python train.py --num_key_value_heads=7 --norm="layernorm" --norm_eps=1e-06 --attn_scale=0.177 --init_std_qkv=0.024 --optimizer="cautious_adamw" --lr_mult_o=0.912 --beta1=0.95 --beta2=0.95 --schedule="cos" --final_lr_fraction=0.03 --max_seq_len=1024 --dataset="wikipedia_en"
MLP neurons of a small language model. Each row is named by its layer, matrix (up: input weights) and neuron, and shows model dimensions 96-191. Each number is 128 + 32 x the weight over its row's rms, rounded and kept within 0 to 255. Numbers have three digits each.
After each neuron's rows, "fires on" lists the tokens most often at its 100 highest values on Wikipedia text that the model never trained on. A number after a token or word is its count.

L6.up119:134123176060103121154121177100148144093069132146167141071146168061108081114133113118067113061129115113106109152148172115178195154152094114192160086088194115154145172087118097148114131177176157103129122139145102130080129092220140120125100145205170132145132131080152150144100050098131148126
fires on: " to" 18, "\n" 13, " inv" 9, " ar" 9, " up" 6, " |" 5

L10.up379:100133099187120126083113144186159107141158102131088117130136124106062077138141138149119162229110131072115166073115155144154113153166134128149130121109156171095148104165110159110051121153125107052120183156131167107121121097167133108116124074173096148124086129140142122129093092141104143172
fires on: "," 25, "i" 9, " singer" 5, "u" 5, " One" 4, " Singles" 4

L11.up358:143162088058130142140120118118089152089132057135140116124091162180170081148138177125174143177173155144054198144100108105094147141143094120173088131123139098174092171128116141184111105072127124114155098140132150120168142117197117103076112140206133103117139168099137086095125132108117135087
fires on: "." 22, "Se" 14, "F" 12, " ru" 9, " no" 5

L5.up751:115108076061102141205184163096151078105166201101115130135107106108114103103077152091167075148145169108070173050183143083124166230081156092195097071090149170189101173099126156132145095137167111126166133125114123169131086110174140135137122133098171104141140142124164111145175112130119194098
fires on: ":" 47, " UTC" 8, " Turnout" 4, " positions" 4, " votes" 4

L7.up837:085167088114098140095188183108145125112165138092225112133144144117112138195139147134180127110114096132132181092139126126136207144106162121110135089056150140175148062110124145118127115110154157137152129104173102093105072125130141119137074051101148097177124098152105109092123017114135140072
fires on: " |" 47, ")" 15, "|" 8, "}" 6, " 100" 4

L7.up321:104124129101106168145103185145164116093201122142172183132108161099155078126167158130152134123149123102154141115158029142149138169130159078162166182098137135197138116134113135162121177140179090165104130059187153166122072155101152173125067144085189139094076102163126131126118137070107208099
fires on: " (" 51, " |" 24, " +" 14, " −" 5

L3.up524:134169109179120157137116115100084170106062145211175189122154209158154064154146135201123085125106127082112190094131063150111091184135110158115190066120111122144154130131144116109103169138170144126114142089156164133144084132175152200102109100059136118132098146122110139151066136080073122146
fires on: "=" 33, " =" 15, " County" 15, " High" 5

L8.up581:142189097077128154135138159074157128087174092106137071164094135079049102135096142132190092109143137146149168110151126089135129191127132134187170171138164142154153166120081125126118107174130159184118206123114156145112064127204172136161115158163124086120142087133141146085140102132108136127
fires on: " (" 20, ":" 16, ";" 13, " |" 10, ")" 7, " /" 6

L7.up734:161126144071132147133099106154132148133093176127197158147123138109142111119136124135126062224129142137079084097090136147190171179142174144144118119130074144123149098125109114093125167107164088149111105209117124152113118143169117098143174165085138140136121118062117128151156089187051170077
fires on: " in" 50, "." 7, "," 6, " on" 5, " over" 4

L5.up439:147117146085134123088124121188107115113072177137145157141096146193225115165166128094115121167059132159040124111077110136100125155158139136158157099125065112139156137125154154105104161139152114147136149120121142110162144107168108100127107133126128126106105147119096153184135126087173132179
fires on: "l" 24, "ti" 13, "al" 8, "r" 5, "tor" 5, "d" 5

L6.up365:121160129095148120073119114062135145124123121117096158150106091077093142121138148164158142092140128142059155130078149096041096157100126119113146075115124138111136181103125126197114084085121177128138129133132166098109070194092124106120088171141100174145138106123088131116126129191113130085
fires on: "s" 38, "–" 25, "h" 7, "ed" 6, " |" 5, "|" 4

L3.up654:128108163083117114119134148122119146140077122092162172145121174159112118110134100110117072194163151179130153134125119114108149157126130095170116184123143172144100117093160137222143118120118116136095044150091135173153135124134158111097156149141150023116108132066149153129156116159097139038
fires on: ";" 46, "." 12, " ;" 4

L7.up316:099119047128142151084118066105131153119153169171191149119127154061121093102115146128212131150133158068108250122085151159144114183130119141116121132152182067167138147098149148136170102139181155114114118121132126134118089124153092175104129102138107126135146123129073102090145090130154146139
fires on: " |" 34, " that" 26, " —" 12, " 0" 7, " a" 4

L7.up347:131110102133161141156101177114182079102132164126180148159180161099070128138115127115096116046129126122085130152130102132121151154147147100095171093081143143168119154106143131095106132141143106075160176109222115145082142186168114099152137099071143113086107135134062112105087080072108141110
fires on: " to" 34, "et" 6, " It" 6, " +" 4, " |" 4

L6.up510:102190152139077081074111182139168141117046188130101145138097152123160133195139121233138109149104157139106142130097110170142116159123101125129111086145094107130121137119099111190113081113158160116078185125174151190128130121090119106119092154115099196066082090101089151076152120103112116118
fires on: "s" 28, "]" 14, "}" 14, " and" 6, "–" 4

L6.up227:198139205165110150160129118096109176123054114155122152128031075109126126113163145149132100123136080125145126121093083124075160115062179135114101113179139121113150176121139142108129156150124119147090163157128126121144137082105154132109154115140060119105126130124171139085098109163051135140
fires on: "s" 30, "la" 16, "sha" 8, "sa" 6

L10.up212:101114139091131175112083145117164125126094124196150190081091127103119089127139132192151066078080138129105129128173101161096150153143130160152129087120121119159177184109118133122126105124157118126179175171104102113137112181132143137101118112114164145157097094120124078123119149157092191159
fires on: "19" 27, "18" 11, " in" 8, " 17" 6, " 15" 4, "," 4

L6.up215:113055183089141189159108197113138145111151149079175139139069117162188091118161113059129168171121144125078143090105109117141142135155086160143123105112129099124136117140115142131080169110131098161095154118141146104122145132170131170121095111056113175111135130127148176147203123145175161150
fires on: "s" 18, "d" 12, "t" 8, "l" 7, "n" 5

L4.up143:108149110154093085102132087154117139110148133121143215124110132117110093132160157111189098200138096098115135124181187087080155126132196146125144175184187100135125049123140136190144151122153088141076108146126158190108164135030099118121128144172207086093101095106165133118154112139106130128
fires on: " |" 36, " 0" 26, " 1" 7, ";" 6, " 6" 5

L5.up234:127120141089069151121110175173117137100113115142136183148101122063112097143100113169116114115147162095079166118109088107070133195095192104135061097079072142215171160128092084167156104143176128176141126155156153150093086138117123079133126161130169163126108133085132138116092106124118158159
fires on: " |" 55, " the" 38, "The" 5

L10.up678:101126078105069122146129123122131136097158133125157077098134118082164103132051133064150076157142187121116171143092117134102158160165106079180101109106157129125138107068132163079139116134175120126101145122135091153120078146161127174156121130099067182194177173109091158174122100114129098150
fires on: "  " 43, " were" 25, " are" 9, " been" 6, " have" 4

L4.up609:122170165102110100103168096113132150138078187125082087152084117111211141158070127157120081155147155121095230087128095123135101180126153102163119163109100108109092139165179144131172127137090143086164200119114116150113073115201120137129162160132052174076125172135105135108099167161152132099
fires on: "," 65, " is" 9

L5.up624:157153189093118155187170101130168116113092113168113132105106067121109085114124124062117082153132153130114163099097154161151139100100145083187132126106153116105172109086147175178128130096135072129092114137153085169138117096129152170115119065190155044124172167114196149126105089165164148164
fires on: " on" 36, " returned" 9, " dep" 5, " back" 5, " killed" 5, " took" 5

L3.up789:110141110095082117135138150095171110130115148103120124124087176122139119115109163082143118159126112121082116120160115117174217163106124092161112104110119140125102143051102170174123116082163114134113065136135119191130135107207106093163099116168096128153123119037195144161216114107124138093
fires on: ":" 76, " |" 4

L7.up654:124109185125080159110147190108167114116077107134120123120064124117086123086158133211123086115099148091069117071124137136120127179094199078146094150109119086195187151073098100119109159135179109096188121167129103132100131142113146093111129175122137140099171116128181152127131165154120156186
fires on: " in" 47, "," 13, " of" 10, ":" 4

L11.up635:119125166111064116185085162095146157100140138119183083097090099088117131054119135093132099083137141128093170127071163124112115179178142066135102129099092093198131108172152155142104115147125085099169181182160127150134074180136147099121152128127170116142187190127104148158132155129116128098
fires on: " W" 23, " L" 12, " was" 10, " is" 9, " were" 8, " are" 8

L7.up550:098137107125114122066134067156138139106163097111185113071139095099182115122100156099176068152149139081152123115138107120128175148160153075204150096098155141171149116129157101122169127134199172120113159138103136187147106115116103156072120098154156172147059167110101092099145126127168146080
fires on: " also" 24, " —" 24, " –" 11, " a" 10

L2.up618:149142187079169224102162173150089161145050118105186119113100140072104135138131143108102114085105075135129085112092098122152130108103156140175050106146170129149125211137182111144158124139115119144130194113118130104091124108154131136107142103088116119176156115128105165102155079070106144107
fires on: "ä" 12, "la" 12, "fa" 11, "ha" 6, "na" 5, "sha" 5

L6.up734:129093167138066084106093151147133126102128131154135170149110163124174007169126128125143101145152128119062194101094099113105226142046162101136074113118131131189087174119132130201174097192173151150128104137196114148084130139178157129141132108081128164104087127127116127127111086110086169144
fires on: " by" 31, " the" 20, " |" 8, " as" 7, ":" 6, " and" 5

L11.up104:164147132132085196108122123139137127101139145135124092105124103149112123141115106136135143095105170104091191150095127109098128134087113134220119178161153180120104135047128151138111145194141128135122140140124125111125140112112140152151136156071167154132110129126084186146147140142095202135
fires on: " to" 36, "ho" 7, "de" 6, " is" 5

L2.up232:092154155140108111095071167100148162134121158130137107135139119105133155106151125134160093149093116129150077072113123101080099151114174167132114127048147152121177142152159069150134097056117119114088145110116129129123103203134127156063121174096112165154100096121112144179105129178143095190
fires on: "-" 58, "]" 15, "|" 12, "[" 6, " |" 4

L7.up546:102137161132022171154129142121206102109151140142133114124093146129132138089100163130171096117141119137105129112154092136070099163086140108183117128116157147177137131084123091154121078132162055095108157097171090111046074139069158187145120128130154159173115151109153152089163168161075197075
fires on: "°" 11, " of" 9, "′" 9, " in" 8, "″" 7, " /" 6

L5.up265:156134154117115154127106136160143150123111125119139156097093140086154116092126146134139164127093103135109218105181155130115149142083208192177154116128141148113149069098120126115040119142131138113120181100141101111143137125195137166155089129114091142174126121141129141110119175168104191141
fires on: "us" 11, " Synonyms" 10, ":" 10, " species" 8, "Species" 8, "idae" 6

L3.up565:168175142073082109170155125151111122110194112127108131127122074117103139061126137130166065200078141104137166143148153027116182150132154117162063133084138133102099155102099171141162121149152080173155068100119121197118164124095121132134101116171124138102126127046191122122140101113079147109
fires on: ":" 42, "." 21, "oni" 5, "′" 5

L2.up210:104143124107121104133156138101120111095119095073074159119129126134077106119166134115128127115126115124105074054161061110151158159117142103159116141126135176150186172153100140184088120139137174090107037110131135150097118165193125124118085154124120112171114139032150127153126060097041166110
fires on: ";" 96

L6.up410:091110137103035142140096176152084113116105160126129119149089161135132156180157136162110157171091127123041155133063130144061104141186173099208087094118178072174090117115113068135149122164146140114110100197139102131156112077130105084111120129157080158141186135141141143157143135123098104100
fires on: "ry" 25, "y" 11, "al" 11, "on" 6, "i" 5, "ary" 5

L7.up665:162148177092076130157084127091141151161089121094140190148071101096177093146105107164146111127109129123089194095115076218106114137120156086184093097124120147156133150108166139158109106118168122161119160098133137102088133138190119194133135113114060135108128164156159142080133136117118131177
fires on: " and" 38, " |" 17, " of" 14, " is" 7, ":" 5

L8.up595:136118076043146173098124122096164154154076108131174189131139140100188038100094122067112128143121154113125134083107159125166178165131096123118115091127167093163105161082127076093121086120138169157106119094127124070107138147177116093167091073117157167114073143157126154146170146176150197105
fires on: "e" 13, "t" 11, "d" 9, "ing" 8, "l" 7, "er" 6

L5.up679:168165127117142092156154146105124147074086126112136177101134141152121099135170141094171130136138092081177078190173147148143105159098116152048217146105144165118153086154125157150096115127107135132112175095161158071101112119176058143138118094074134124141121138167133114156120115143108130187
fires on: "=" 47, "op" 5

L6.up437:112150114046098160136100127107145224104127158109111094146076106095142158097175112170155137138119112155155159137213102160148102127136146185124130098048105143091187158076104146124062165173117091103142159166082137122103115159155093162141163140132098173142088085090131143108103163155140133129
fires on: "gh" 17, "," 13, "\\" 11, ":" 9, "us" 8, " for" 8

L8.up563:045121151130128118142126091115108131113100091106070156127137087127128117098160157168138078108163098151122094151179131102101100141104072142088090087129145158124107151146132143155103091113139129118200148121092167092126119110086135162148103148163203104193122087110040127130115148111197123048
fires on: " |" 32, " (" 21, "|" 16, "  " 5, ";" 4

L8.up636:110126093123129123145089125125118204115097085113170104138039135158174140133131127085114162066043134058110107115146140125042104109133126137122091161157172161153082090061135122146096157130135129130154099122071142080141210109172099084165146143154116148185107073131094190140127109143141117153
fires on: "t" 29, " Mill" 11, " 18" 8, " ser" 5, " &" 4

L6.up783:146127156147096110159089125246105108098041132107128165118066162131139101151111118138110123141104076138094160104088125132094190169124196147119078100061100149113141176138130169141151154175139085145111088146149122193159138161180130133167106070072137116055103164085135151116152134135124157104
fires on: "-" 23, " |" 17, "=" 14, ":" 14, "ing" 7, "te" 4

L3.up182:124136091115146084108128085130096110150088151212121176158096170087109106147131096126182167185125129143130064146084174092173148056155069083096117087125104163130139164102141103167139134165111115187140143128107102169110066108134184119169126099108120056176152111146124127160140123083120175152
fires on: " Date" 11, " Season" 9, " result" 8, " days" 8, " partic" 7, "ev" 7

L6.up594:116182098087096126109115174133115125110188152081119112141147137082115129134081145148215077157097125165104255138160184133114170152110142091157145104062137143165174119068119136129126071155182124141109188085191109118115062172092138149129064120096083128132099140136109111097143112157136157081
fires on: ":" 35, " of" 11, "°" 6, "}" 5, " +" 5, " |" 5

L6.up454:116173145090063118177095139078170144103147120116138075123121178086101081079103170173124168104131100111076149134102138091112151169132144106119151080054122173190115176110138147151128120120126111117181156143140115140053132120179143141163074085086158086169104145090124137083100129167081121139
fires on: " to" 48, " |" 22, "|" 16, "=" 11